From a checkpoint of a small transformer trained on Wikipedia: width 256.
MLP neurons of a small language model. Each row is named by its layer, matrix (gate and up: input weights) and neuron, and shows model dimensions 0-127. Each number is 500 + 40 x the weight over its row's rms, rounded and kept within 0 to 999. Numbers have three digits each. A neuron's up and down rows have the sign that makes its largest values positive.
A block is one neuron, or neurons of one layer that tend to fire together. Before each block is what it responds to, as a language model described it from the Wikipedia text at the highest values.

Description: Naming cues before a term. Words that immediately precede a name, alias or example, such as "also known" (as), "abbreviated", "called", "named", "such" (as), plus "Genus:" and "No.".
L8.gate3:536471525502459472509484423552514515443548470547459489492530496444561527552531533495554563501457500520520555461491553492473509468495444487449507569492528475471480489512500505487495542457470503525510419529445513568471541540452450553499429480453464617495420528449526563479533517541519473540538587513479569537505453510513496559386473526558481515477477509578454410497509458540535452491523
L8.up3:512422508541451548412484480465486524460445481457454554504483537433441476555495518473497436512504524527565583490403477526534582477491423559485537560500504491449468491540580521483482431488446585514540479503520547480487474447525419542477485512474574504491450537476460543511505484496566491478548475509512505536411505574423513551515536499546474533461575483523452562477519436437562496523587
L8.gate9:458520558554480490454428442414422530530553457483462521529540452520506578503521511406534524472455500511498500470490508482523480531531504526446557508491564500440481505457580498539529504461478488437419434507533416483551483539500461515517436469518489514550489506590461466414449499512528481449551461490480488518475486445516399516530477440557438561474512604504504511567502443518526490503428
L8.up9:393528546553560505461454512613457524427484519476536450520501529423469575539516490564511489513425492492485479495386476476511526406493467533530509565518580447556509488478479475493476479512461527537477522522493497437531431487503457605453477547518447475498514522530472519508509513476495574488525436489509522539463413472594437532526403497545470559525560558509491467547469462483475483467474
L8.gate145:514452510488535499465461497503432512464505486541488433466494473509483541489553530532544484474494501557445418496531524570486472465560482466413523457539543486520459480485523454454511467458454498476469523485485424559556427544449450517530460457521499568499477555572455547592452470531526541562493508522531486472465509430464531525512510433479513551445468506488508474543483519487531560520562
L8.up145:478495504463518556469562508501459421427585503499472626489537497519486451474421493493485456473459560412593533540496489469521491445493575507488516538527536495483492469461492513455515487506539462470462513576503474470444451498495480464492445542520547508380480497487493438536476505506522527478443441494426546409489559550514460479531522410464529483556498438533448510440518529506530455466450
L8.gate229:483453436544437505463464467520475564522521586580470390532547510485451512478473512513455566561437506463547425475502522463482481499549475543426511557551540531451559564469503455541488440464525476503499531509543432519462470481528485439549454481549537558559504487549455434482475526467488499529444443483508510486511509464500475502591506477524478522478508485509470487490499501429517553460483
L8.up229:525583574516561471506547520548564509485482455458494464502494533475488527458469475526512486459464518531451524507560438518475447436575517526494441484469545433562531483539443492475479493539528469455492529530402509502514490501480481444464488493517504547516553445502561434590521469537462491575558524471438510451529432554542412517454471518542535497513524550476467472545520517530513479471386
L8.gate239:501595513514428496531463517467489482501551537482444486515504462510527436479503513502535541524458552456522532551506607504513428491533529509511492516553499506548506570459481489519492503463475559560495570520413540511458532492544513467485519448484479517598432526531510531496474474536502488452495536539568580485446507484466491519470521454531461440532530512397498549509509430492572479462439
L8.up239:432499457504544546503532481495498450496530571504443595530517481486438473489440530535450496460459500455540450502521510528479515512554484451538565516578551506555554479530519602518517532495520545453452523541479559490440487484518518452525418527445471485529466445491494547554450532522487505526476522446499480439466497485476537475535489432475456518518537509496474484524411393489514501480542
L8.gate326:465456456503520524474517431498548485497526517457485506471471523517485548473480471499468414433467512429560530552456513448454441544497539496552542511499547441500498487524472475565565442555489514471451453518442375585493522478451482498473478527498500605556485444539565492508538480426489539508510473476528466459479566441503460446557475521495453490562538534533514503512493457452455528527516
L8.up326:539531466580502493527528521537456516502543532561531460504526526475470486535502523560525485515527515471528553461499524452553500459567468563484513515438558478511539465504550502439511439471449511499483413499477499488452539481538451536438501530470575545483557514516554412546515427436566502493530441488499453476504461406556447565525506526526544508467520556498500508550504455431487510407408
L8.gate362:435491486567522474512466465579547461461473514539455419465541517501552514533547593514523408491482526489441481500497507520521465413515488542470478529514549508529512515488479482536528487456454511464485510541443452526525452470450474509491439525467528555546469489467482444547523422444548483525491524510593448507487541550496475542519504449540440448510541592534489440502548526501531498503440
L8.up362:418494517476398479462497459471495505492480568596510530463519496521508502445456487533482500498555605428484504505482517540494492472535482592454427542481522481503635515485545517454551410496557493472529469522466456494505488519460564476442487483494502554405488512526482398466493475550524491488510551455592548585493516490479524513443520522480534430478490496488443455524481503487534483524477
L8.gate380:454451493467560479501472458564503578528536520485465457520455521507506459478457570485504487435506448508439458551536480441501473438572477524570463502461517552550482524512536591530527507478509479530478534600473540428467451512461473500462525543489530454555453540472525516518536472491530521528572507523443512445542554488515445537472430503518454561493550527452500479427522404474494531531489
L8.up380:470512515534483550604477476523478450457449516531485550528453489523487479521558502496487520522544490497489483485454533499427524442537462477497502529556498509548483502510545559471469510463483562505456469470488532568512456559526413443497586449477448514475517478525512479500511506461449552480527538531447505558450550531592509495552527480520516479562484489522471579502470440531522573450509
L8.gate390:570456519496480545524438488502462527481461544442439469454510440501457491484479541435486518533486549514508497471524477516492450499566465514566523571542546504519443422485450433474497473501579472475454523525485507505524558504417444600490455467423478484513518476497504510545546601567466551500617475546460509555474485414514508567465508490454418505420544474498517481522529571515485460505475
L8.up390:498518412503486550555470443479491509544499527519459501508557485423431467474485502520471502472568520427514537530495518532483415442482531488504513512515594497536509463443483442537515529493461512479542517500470421549515445545497511460525455554496547475609401451543512526526580551532501605588486475539521523483534531530517422531473565421509512511480506519475590526461562529582537489548447
L8.gate486:524466530589544479501540455579476556481448510474480488528549477530503475547540477481471489505463514473525478477517541493486531441514499522464518602514528436521506515522535478481545506473519580442486502458506589517509519520536469512465517501458490563498476561527461460471452463497553505536463520537498540560553499441447441528491471499481487519510586556523525548502469481464563547532522
L8.up486:530488425549509516455483511530549553492473481534510532511497479522472438509525500489482505428485511495505452520527536579499530462543496477484535544505506467487519497452481576512497464451541555450468543507547459508512547517579511427465439509468478483508436466479476570547431487560483534451482453499544420465446464574587530569545476452415476446450519479484483544514500540486492417520481
L8.gate514:471573503520543474499465457477525460508477510463479512450515504580473517511521478484512475499524430527493551457449491485527465504533474457513544539487536568552452496453532525467441496578430452506410496457424443468583461495572528451431517452519497508463505420470471526513418536480501569552492493462520617546511403445497448481484585499496521504509480452495434481569475547390479476480491
L8.up514:474496430544561592440497512495514513574509474505479474500494484490540518457517533510498463454483489516466531556483581499563501530486463529466525503468507509446548503491461474461505484506540560491430555530463486498503483456513560478487408448534524493522501447558509478508500528505457524523584400439437507493415541518521528502563452414478424518489513367574551536513522517479571513590465
L8.gate515:482475480464543551441529529501522526495467511538501531525512424519488523541666500498481445514482557558491395508527417474539485542538485455471502503509439511543500514517424517564576473477560527450480569508429529499508491469544507454503470562526498489486514548545506537476503505463425529519432508519499493459532544531507416471488477462539520505523446538511441489528509477537527528475493
L8.up515:493447573560455515506451497505480481433502509531489523541497485518492561489400452495474498492437469490510465567555505474467430492509513572475470545436459460471476534505526558516499520540488537449515541453460521522538544486547441397496444488465557530530527464503506518467578433484551573584518539520490486430493501523511366444470475512546485576463550494571460541512556485482423520586455
L8.gate545:511535527470495523463521529511440513544487493545442483523539522409464475484525523443515487489506437510505450503519572519562500522541447600546514417544447463519527499474539463556544497468466480482423506506507553483460470506453456468501471450564393485524495502436507510441469540441540523546525457528484503518499533528413476502531466532466520532569479462518490495532508478498520539459482
L8.up545:501509468517472469489504501490551478564500520475547564541470491565428502458510534413483486525519431471491447548512477420447502405562573523511511495476488464496485542491421448538490516485547442468449482509452572513519570424513529528595492584543419479521546601450530468448487514523473496511571441511558515504457484459492429476458416426530513475538492493475478561495488509503517426468529
L8.gate613:518545471502477533535494485482497502445495501536524453527471535469538457585564452562530493449505516525539513449503495519471468466468462534549500518532518499511520466507529463486500542521447485513555556577493472496528416485504540533563524538475541509470482464492477529496432486444550536510467421473471513513471466437516526513402506533420533401453506543483485483493533536471483598460525
L8.up613:503552588458405466450545508451491479560506513464465534522538502538493502530508445488489542515508498576414465519471528561525517420459538521488548497457455586504549559465449435499513570462478565489545552498569628502540491538529493558554451452474536470535539457496433503486474508539480526480537506501540450524489490467487505571457452511523439552559571449485503508528535559501495508527528
L8.gate635:446579508513511511531555427512521573465460491473524529510523506556351450502498503465545487525460474463525469499588483541510519464514533517386507501585531522463523531492586482528502520578502486463469511514509600521474504474500509561430536449500480470459477490480502519475422485580489493471538548466465487489493546507461417514527593502537553498446477511499496498532521430472506484553491
L8.up635:469543521475502539381478510461470475475489458525531509449534550506453537488479527426555504484558561494523468490459526456515486525461486533560559475465458602463587519537558491449503550470471534474440556537489541490493464438451523527432438541514515540520442479463474527493573511481532501484537446505482525553518490556480471509482497525452518536532526550530480520469480485551499494484496
L8.gate644:447463616559486455464494436479531486527508493560484563498475512476487495485421447489478498469429422512458488570515517484519527464572485544477607554433469445457553536441475450465531475427586554509541460530501473532487519539507453500453441531510491498521483521502476562571429496610472585469527481488497493525494467527455478490496441444525501463474505530436489543536471528507594480461448
L8.up644:489487553567481420440532538548512533464441493504514499526537509455537511468478517513512474544464510503431515527495531528549501470512467518559528531594460547572507560544520444497523490448554433431463556500557531485533473557445505531519532501509451534506487444544486448562490429500547455545494433512451528460543507519510514516508459511499520555494503550534504580471472528478514478455420

Description: Finite verb after subject. Finite verbs, mostly has, had, have, was, were, be, directly after the subject (the Husaynids had, it has); also table pipes and bullet marks.
L8.gate35:447540509499537544528494553526492469489470466555533491505520451492547528475516500468513475454471409485581497500507551470450494470619403472469523532550485509465483497496533486516457512513519542487549471511457498482510513422470513523511515472507545493485516545439552518397552479517502566547501503591521519457529543514491434461597502429508510432438463535577502466605495546598462453515456
L8.up35:503485478473472475468494509469485554460523485474499481574493481487541472482500505461501531488465511485542516503563441470465483469547546589459542465488526471479467515522535524511502512513620523447457534511529492523493516589464544495485510430485495456484474581414555556541485566460474443551480516536487526477456474484584545444492533485504481490452503367517483518514506495431465419475526
L8.gate65:421369489499489512534551433499518509525471575475549526471434488504524491509435463533452509489506461570514471472510467485465462564471513429524495528462581537505478516475514452464456500517525477456471558539468523561457430574552479500533506525506483486479525486471504571510529515496474471436558531498486494529525509518496474497518522584458465474422470578530530556559445431520499493485469
L8.up65:477572491493493519515458483482447528524505481515457479480549563456497548451540543514581469534559427550525493552456488475468482523447524529559483489530469513548429570491525467489497535494471617566487508549492457494549465489532539493567460518536519474494420489446550500480494420497512494452457540522530571535518521494441529577531540467548515463467501434503475514476492449503413524522444
L8.gate341:465530496536541581474552502346512500546465488472528496526495499514496500473517523518484480637501454518520424476476510467626511505454496518517472511515556496448445537509462544488517532502560453445444468433444537470487509556486475442491516528448480475500561449432434561479488531479578437465522463464535500492479526516518473514562510493506462489432525462477528458523540465478484557417463
L8.up341:494457503546490508423532488505541507487600463475465470522506509523544560526455479511457543539453505478531457471462531566636522479509443529522540585503560508534436554523490518394492489481504432491454510496519481501451520497434468547479482514537550480535532444475445513478465493520505459430490501541543482605486468473512508462519514476453605541472544570523514467522557530503489483417481
L8.gate360:536497452556525520492578417539513553484505532470527498544471509481490528542510508548524403457542517439532457508433436517471452473515406530516498428462492441486478567520487482449488504531534494585488560521467563471421451503467513531490520518462544509520514470448567509537484488532487511551477431486492495612512487539526515481435527424509515536467554527469519464530389473491518499535494
L8.up360:520513525449539521487486563554592509493566558534531538493497501474535508506431519501522532568498483479478471500479574441593496440528460523526488480495509438520487486548466505458464499494473535566571503446514476482488495460469448574543423518442583514560458521518541508487472524523464420545540523508554470549383467515535508491477555486496569513493460573502472472483511499542445488458454
L8.gate400:522483507538536617473541516465467453571534518570522464514571478553440502531485591493459516519545481556511494422469509496516531466460485545507558467537534498470461505482462440440531486511457506480494461525487387553501506509496429501538515511504526526511510474402456545493539410451486567514459551491505515545463481508489488426485566468511470461489515444468496466584561501543574471480496
L8.up400:568465528502522452416525500439461534460502532493532503497453531579433511526493454548552495508491538450485454559514502567443519471450467498553484567508412530502421542508516507464443518532464599451509557497487502540446497465559496452440519508498491509477520531481526488501463458534516542498495551495501486540546511547503505553475505485490460494566573423465464567550471566480474530534487
L8.gate415:514495462559377441497480513462426471487474439513487606489473518516395565558471537516515484509463490491504411513487481481501440532461515510481524529553464460487472561496457506455517527533486475511463511523529452455475517470492526492527490538526440527426555619432511491512559502528539529526461510478465489540470598464469495482520529508496551482494496428488430550565467494522488506503542
L8.up415:485531487525515441523475534515506551506486438520509463515543496561488488551561545483497517501550467459497545565502472474433462452465491520540444524536514518536456577500500426479417467573490435553495451461458570557485569523536515471508465542464561450502468492507516478534542439421484614541570473543551596494519528514535496403502507529459498520546499473557470469510484500512501466489525
L8.gate426:534468537463430511537532529534496450524502476498559510453528496481616477540504397494481622480508478528464462504470447406523535472548435494461544504539490504441549495528495464497564491521464497506541539533427452578483488510507447403527534429490470514516451523486464511515572521566521474547544550454538526495439526579511493542510475510484479467530452470440472500489401516524527559504573
L8.up426:511468580541498527556550495478473463489573483466524520499575475506554440520502464521459569528477492501437406496546508487509520510528541490461527452525562491554438450510518562534545565522513559436504519511480421483504555517478484457540473565565536497527446435529527529580556482550557519490404510484485464448548510508439434440548517484508555500542473510428517499474405474516524532457547
L8.gate449:506442560519531490505549616479541540487564536584483473499515511523483594493467542543518489521484469536531454535536502475501440484501458468466555577571480538492473561549494520493470580479549456537457529451514480518439508494428515547492493494480471436555529469471560481554515450508555491525536485484553451551565446534438471511487465463464541481470517484501564508479437609513508512402554
L8.up449:491475496569487527595505506515579528536490492504472516449556532449498519454489485582485458518519508477541476375495482520450513526566485553569480439499491455510455492479455469467473456498564494477442466527525580525467478447525510468576566446414471501557508527562465541547488529561551541545526451450405542477530508508553529483466501472483467479479518518530469551449496508565484538444463
L8.gate475:531422524422520486470494501508548489494527528540556479478532544486510488556474458425544550565511488521576521564603466478492486525581503474456505465527512484558530464477507561440486403497402480488557466480541457489510501506480444476502488517459529489496522493478459536534556455490427602478521468521507423593495601506456424508542439471568419427478547566503507518492444482553464483489526
L8.up475:507420501511513488503486445450532504565501494555457449513480442510497519484484430555475464442483490540473487505548504539540489498491466520479514472424477524540557401506439470504567499431512493532516549456462440553508468504472549558505568545419453543594454480504406509518540477443483417517475473509570552499551481530449544529546508560437517466570471451465527374573537400555541494538534
L8.gate489:500382551490443483559500472494523494523501513478525509422487487518488523546547523481459529507505476468453470499500463473435529426521517506439547542552503457475537479553490494543482548409534445564459548484514493492507499569450532548575504558413485473526427536520511564553427515492542511457508521547455519562507571528492483522477493467475505531548474461477447540501495502521526552491442
L8.up489:473444523478519442482531447453530445551521565593487519482492510532595522465519474527501494504505543503432483469578517477546470519560473460471451519477505472538538512498502453555518480557498513424528515483472499370535428511516472511486552553573535495517571515456430545473497506384524450525440510499561505507507515474531517465556505480463505519433486561513485481491528466442502472491464
L8.gate513:545497442487577473482472530453451456543644518521469537495513496439560482534498510490491575461458517492511420473511524520478523464532468593493504506514510529472466423461421466582513514472499510482485590467514587467432490516580438509531538444553470558449530518470452534462444479437536531498480556494504485520545546517464507499480546588510489499540540410471571490472440502465466519504462
L8.up513:560517523535441471448536475513526517519529582482512515463518578582445517512492526453524559509403591525466569542502474492518460455552499532495463497479475514569477472463502581497481448455542509419506441502465520490582556468388467477479501452473561521515539447455519511517531492481479511494534518561503535510448460502477509497468539473525498540442421473492521482541484482560462513463463
L8.gate540:498497450516552555444530497426573481484538547592478522489426511497573567506469515543466477487538476540496446493480445488480471547425432476501540516523543431523444575492416431490542490571479475458436514512500480472497456486538529463542518498484473514449470485472520490487547517439443534469508539399488497537493479437506570531490532546475535519477500534504413493519510532512483516522527
L8.up540:435544434525540612444465447416534522519521505500449535484515564507560520507464527478443503523455538553524459488508492502464555486565491520596523544534434533548430483531533467460510544482501498504488498448430508409459515582523492516535533439476535532540491532509461502563443419495470574435505522522499519468448568459528542434545550475540514533580502470465463416451424499466533599525570
L8.gate543:523513560460539514548513533466469527429469484503498515501546528547469501504571515525591562534462529458506396554536575455556537506524468475532509487550475585490431524434513448432555510489494536436501507445502526549490549529593556512472401450493514508577553562457530550503534522488503541490492500456514413445470486526523470531507545523488506523462483570496489464496477428487492484487486
L8.up543:501467498497612538518503465541512471473519485472492456478479511516473475479457513439489499513499477546446502512487465408453427535514455502493469571464439621541447449593471499448425516494470496428496479442522485513560556574481562505555474511537529565554445513493493459508482472457463470534458544487530498507526571513474527543541458561448558477516417541515459489479491496422511504500546
L8.gate563:497518470520498540534470516452469452472403485580541516518487483512575461556522519509418513529530465429498544501540482475519502423530569428441524509552476526478583494470506499470508453510472522492502566504533505436538430550499511494522520451466515377455460509533563521503459524463547508469494568458553499513508545451478510527522471522448526516499464518498497506472539444476461533488506
L8.up563:538607457556549556556517486443574516455454528530456474477527508481481486520446598531541579557581453449463536513527533471425459531470502568516464503537557461571475549564501499446600446479518534506526471450551499440425521465518538474480527502491463442523488567521490437509516530356511515551534515527514563564531477509494549446517506415457522491529552531502501487552474521496484533506468
L8.gate577:453482589532547484530473543520465449516512525395525463456474488511482485561503467521503533427504533505503463484515508529485473502448504489575457524574495432485516486506487595476446463500455539544590474435509574504476487496486528504518531542557491487525568551454418495617503502554484518533511451443477487452519507508486482461457433490507497510441511518537519508545445547565442525513435
L8.up577:538491529573556519453517555453490443502496528498484477418474497484477499426478544517505440562503545470591434480488570534508461537514515477425519452490496458482491496482470519491546523487517496520476482479447670543504431473483462528545568537441486487509502562496451518487487414546491517506525528477466506511482503514430461503516504500582529522453564405495435521529437534496507504502524
L8.gate610:479379464538499479496549476490546474471477514511519544607474529540482508510486424527506509505502476533466501481498513530448520477573540533581528422523453510502451432464460472479521421485493498509567416479430559503529515476480493545562477450547594477528512545481537455539508461440550452456481509381467555520424519584534509463429467557487536501443496537542468517526508505544445468531454
L8.up610:547466491538453540497441505523485504518459502435512514430516484549522514512529497508478497511537529500487468489482486527552423495537449539520569542606530489499515548520506425543466483542452413482553440479421492503459440477548545487536548511456483509453493503575442480498527544410548558465562526447557626536514477576500491446515531522548506494522501475469505524461473474576501494411563

Description: Clause-continuing function words. Function words opening a continuation after a comma, mainly also, such, to, after, as in ", also known as", ", such as", "continued to".
L4.gate52:461592537477447467532535514471536490499511509480516554470527501444519509479482524505484502500493485500495463534517593478444551444507436484492464483529558463547470478588536482475570453496488490522450460509568469562495450538487567499432493439536475490467464501459552532495449512500516478503451469481539561487561589478490398499476515499503496469485576411543534526497470474536500522489546
L4.up52:513541504424516507456502461533482618473550477537470521460498501549511554460529515434557535441388488516477472515481511588533502526473517540538482512454514472479488522496416497486474469514396504498491479498464511516505503508496525527493511503538481560398506459496430510550496478505541525434498534451546534468534463514475454576424519551474522513520481538579509475497460464539462484479534
L4.gate88:534481440486412480518638519532510540469515480536492505522462457485490480444466536518534541470471444494486535498439428592483402517540486491547480486512492445495442496563524573476462483506524501530490493508454455479556533500470501532414509505539450478518513494471530515445513583565559390497584531546563552502466499432459491512481478514570485460515464496469508489510533506471572445515523
L4.up88:525498488432447490548558520473425495503516478559479465516529466467418471505481586441535551425503466537564490485524416494517452534488465527460540435461489536472533500528524507484480540526525491501523406461459523538496467465478498485528596481533523423439496521498457486511464486515421478517510517449539486474473522487418492548466503530567560492481526442560519488487526511499534564547486
L4.gate506:559511533542580533523535491426496487474519437488488516452473496472473448421452477499509549514488441486386486494375513421515516466485501453525603506448564469539570543465470526524507466481511462542493490496551442467541381433524532531454426530505503454543510487486468485562519460491509463520465540514475528558437537436486476548471498437532483480479509468476508615487509472548456423506456
L4.up506:557518551475540476525548473435479536535434462473444555506512498492538477536544527477506481533476517440458511484477539536528536558471542504545502496500590517536503513500461503469447555413492454508472465509526391531391439494475472537415519455508548520479531474473533506449525520529506478507512511548510484517452636488462441483469493399524537492495486499491489569512452475492440503466450
L4.gate689:504500464462495588508503501525480477497506552552384489534535508493502461507493505569534443554513483522485475526516538605472514509459459464485564509475539477550634483521551588448512390508476519509479524480469462476475403498472474551525490515522524517478462467519491498574536470476475562522509426461493422556519494467467490546530512432533495547478515533503529599571476554483539572444426
L4.up689:495525545443492471493496467501533483557512470556544475553524545594381537521483492477517514490405523463412498543532587610544491482509508496405512539498522504559535513508503535434532476484518417534514489547469481484490471490462466515494458516541452503427491501510503418572512512522519547537492439537500445492521439447499531444440504438506504505456480446554494532527523535529525530430447

Description: Possessive marker after names. Possessive apostrophe or 's after a proper noun ending in s (Blades', Adams', Men's), also "has"/"have" right after a sentence subject.
L4.gate147:489482498468545571503556501543487523569349481463518518467596531524488479460478510500461454453510436499497450552478563503466484492528466503525560542482503409526554455456516501439475516472542518542492509481485477518444525503481481486499502460504561545468571453521457439440568515453485536483480514506553573572529520478551512464511495477526499566466518495460572551525505534522534479498457
L4.up147:485531549549533511494447503474483476484517498551473520549483525479544450474498529465558536525511455517532528496485527532418516571552556538505508569475433377500488486504490493393474579489511468538553464488480554508523536497492535515453523516479432485432418510580500635468510482488443503459492515519462538510447434510577507500512514425479487520471443522467404535489500494454516449519459
L4.gate213:521531471500467503509552519511473541470482462486517421498422435473403559479437554435524523508547517489480489500454544463442537482530468445494471398460508533526517469526589497489506455534501455533489580540548508489574503474578536495494493466458509455491495538506367544500488571544537507515539551482449527436450445456451556534478478488472572514531485527504505473473476443566463519483453
L4.up213:554530517470502610472459480514483458501498444488543480461479439497432498506482567515551505537537475494475454539418517547501531462470549459479469523528507505485508462531484542461498448525460428514511498489458438533596580476475507534443528535515464445462503562453489493532497492537511570451518634507497499464501533422557584475509535528515526489500551449491402529528464492536507517524472
L4.gate227:507453467408481447467566506545452471451471544519509544528416483538540502530507508505489478471529521475504447546536502559462528508498565528499492443442501528467480539454462490492526567512618520482476550499489458476505543430511533525480492575478460556524528500450454467581475499558560485503492473522517430401543485500535484477447549486535506540416498543430478474525536518545494468469536
L4.up227:504481519524510488474526486511472455434471529470497502503508503584439564536530558473442588481430484500543484501510462491428479451464499532532537527520531546484467574498464511523487452526436520559490512424496516558511484517585456548540534478466498443583499459524511498482462549575447473489466476526531498535477515553460499550532468523496498485513510491547426514492550502514504538503510
L4.gate448:465504574485527502510494516606512419488540515461500512482520460490541483498433544471477477451529484512489437472509451531563459493501531542506499472483451458451552521461512543509489583432518519504584471481430471444472445529463539546524532442582482498524567485508521582598543508528531515423441428469511451475539560493537440471450493541502514496504492500495531479516480532569553522510573
L4.up448:445524453567475527422527500471515489504581533579551475514471469553534475497482514540490464490489497486521486572471467533495467462453425510568426490536540501480536438454509503549517474507536483498550446478443516468604502553518492531576482468437467572469551493542499561499556516491484526526549481497438547540532545515533486474494520459547499451495542504535449432500520479515566472487537

Description: Alternate-name and section markers. Tokens that start an aside or new section in Wikipedia leads, such as "( born", ", also/commonly known as", and the "See" in "==See also==" headings.
L11.gate283:557441503529518439512458433450462413494451555544535534457519462451447451542487500437476469534537524460518511478555604534471484443506475491513492489462483456562542458502527553493544449493492460510510558535501521498467494480516495489508525554456527533578530540474512475492419455555507559536472531488473554503471507486548496488437502487460463502428528478475445594503499470491458550461515
L11.up283:456514425469562531466540553495532484537492463542540489545517542537555524415523473546433534512549528482510449532525537602524463423492525507386551503546467475504458460497470466509522488471497594545520538513497485513463482499508514425550460536513502509535424508487518544485503462487492538476485516473515531506550551458489501582540520463467534482520564543465559460481492507548548495473477

Description: Auxiliary verbs before participles. Fires on auxiliaries like was, had, been, has right after a subject, usually before a past participle (had been forfeited, was named), plus stray table numbers.
L11.gate42:543483435535528486566515513450544486526595485426440530510468451444453508446497480455462453471433541513465481508476473479504529408540409575510510599563417542453493481388517481465493448440555492518523465449512497501506491487489423491538530552557478446495519554493516533509489447462546518519499544520465492514533517508559509474483531459536536545543570506479546522465533501451516535506572
L11.up42:542529481516447509490525475498433517538508563484416436431435598516532568435548506526489514497514536576509512527533538462499462566425534512460515502513447467510506506492505459467480483445444548447510496486510493537574473566481510511554515549512527466529519516470459493546557484455471554511493526455517480534537507572544607485561499486460491491518468573465530419431457483542492476502528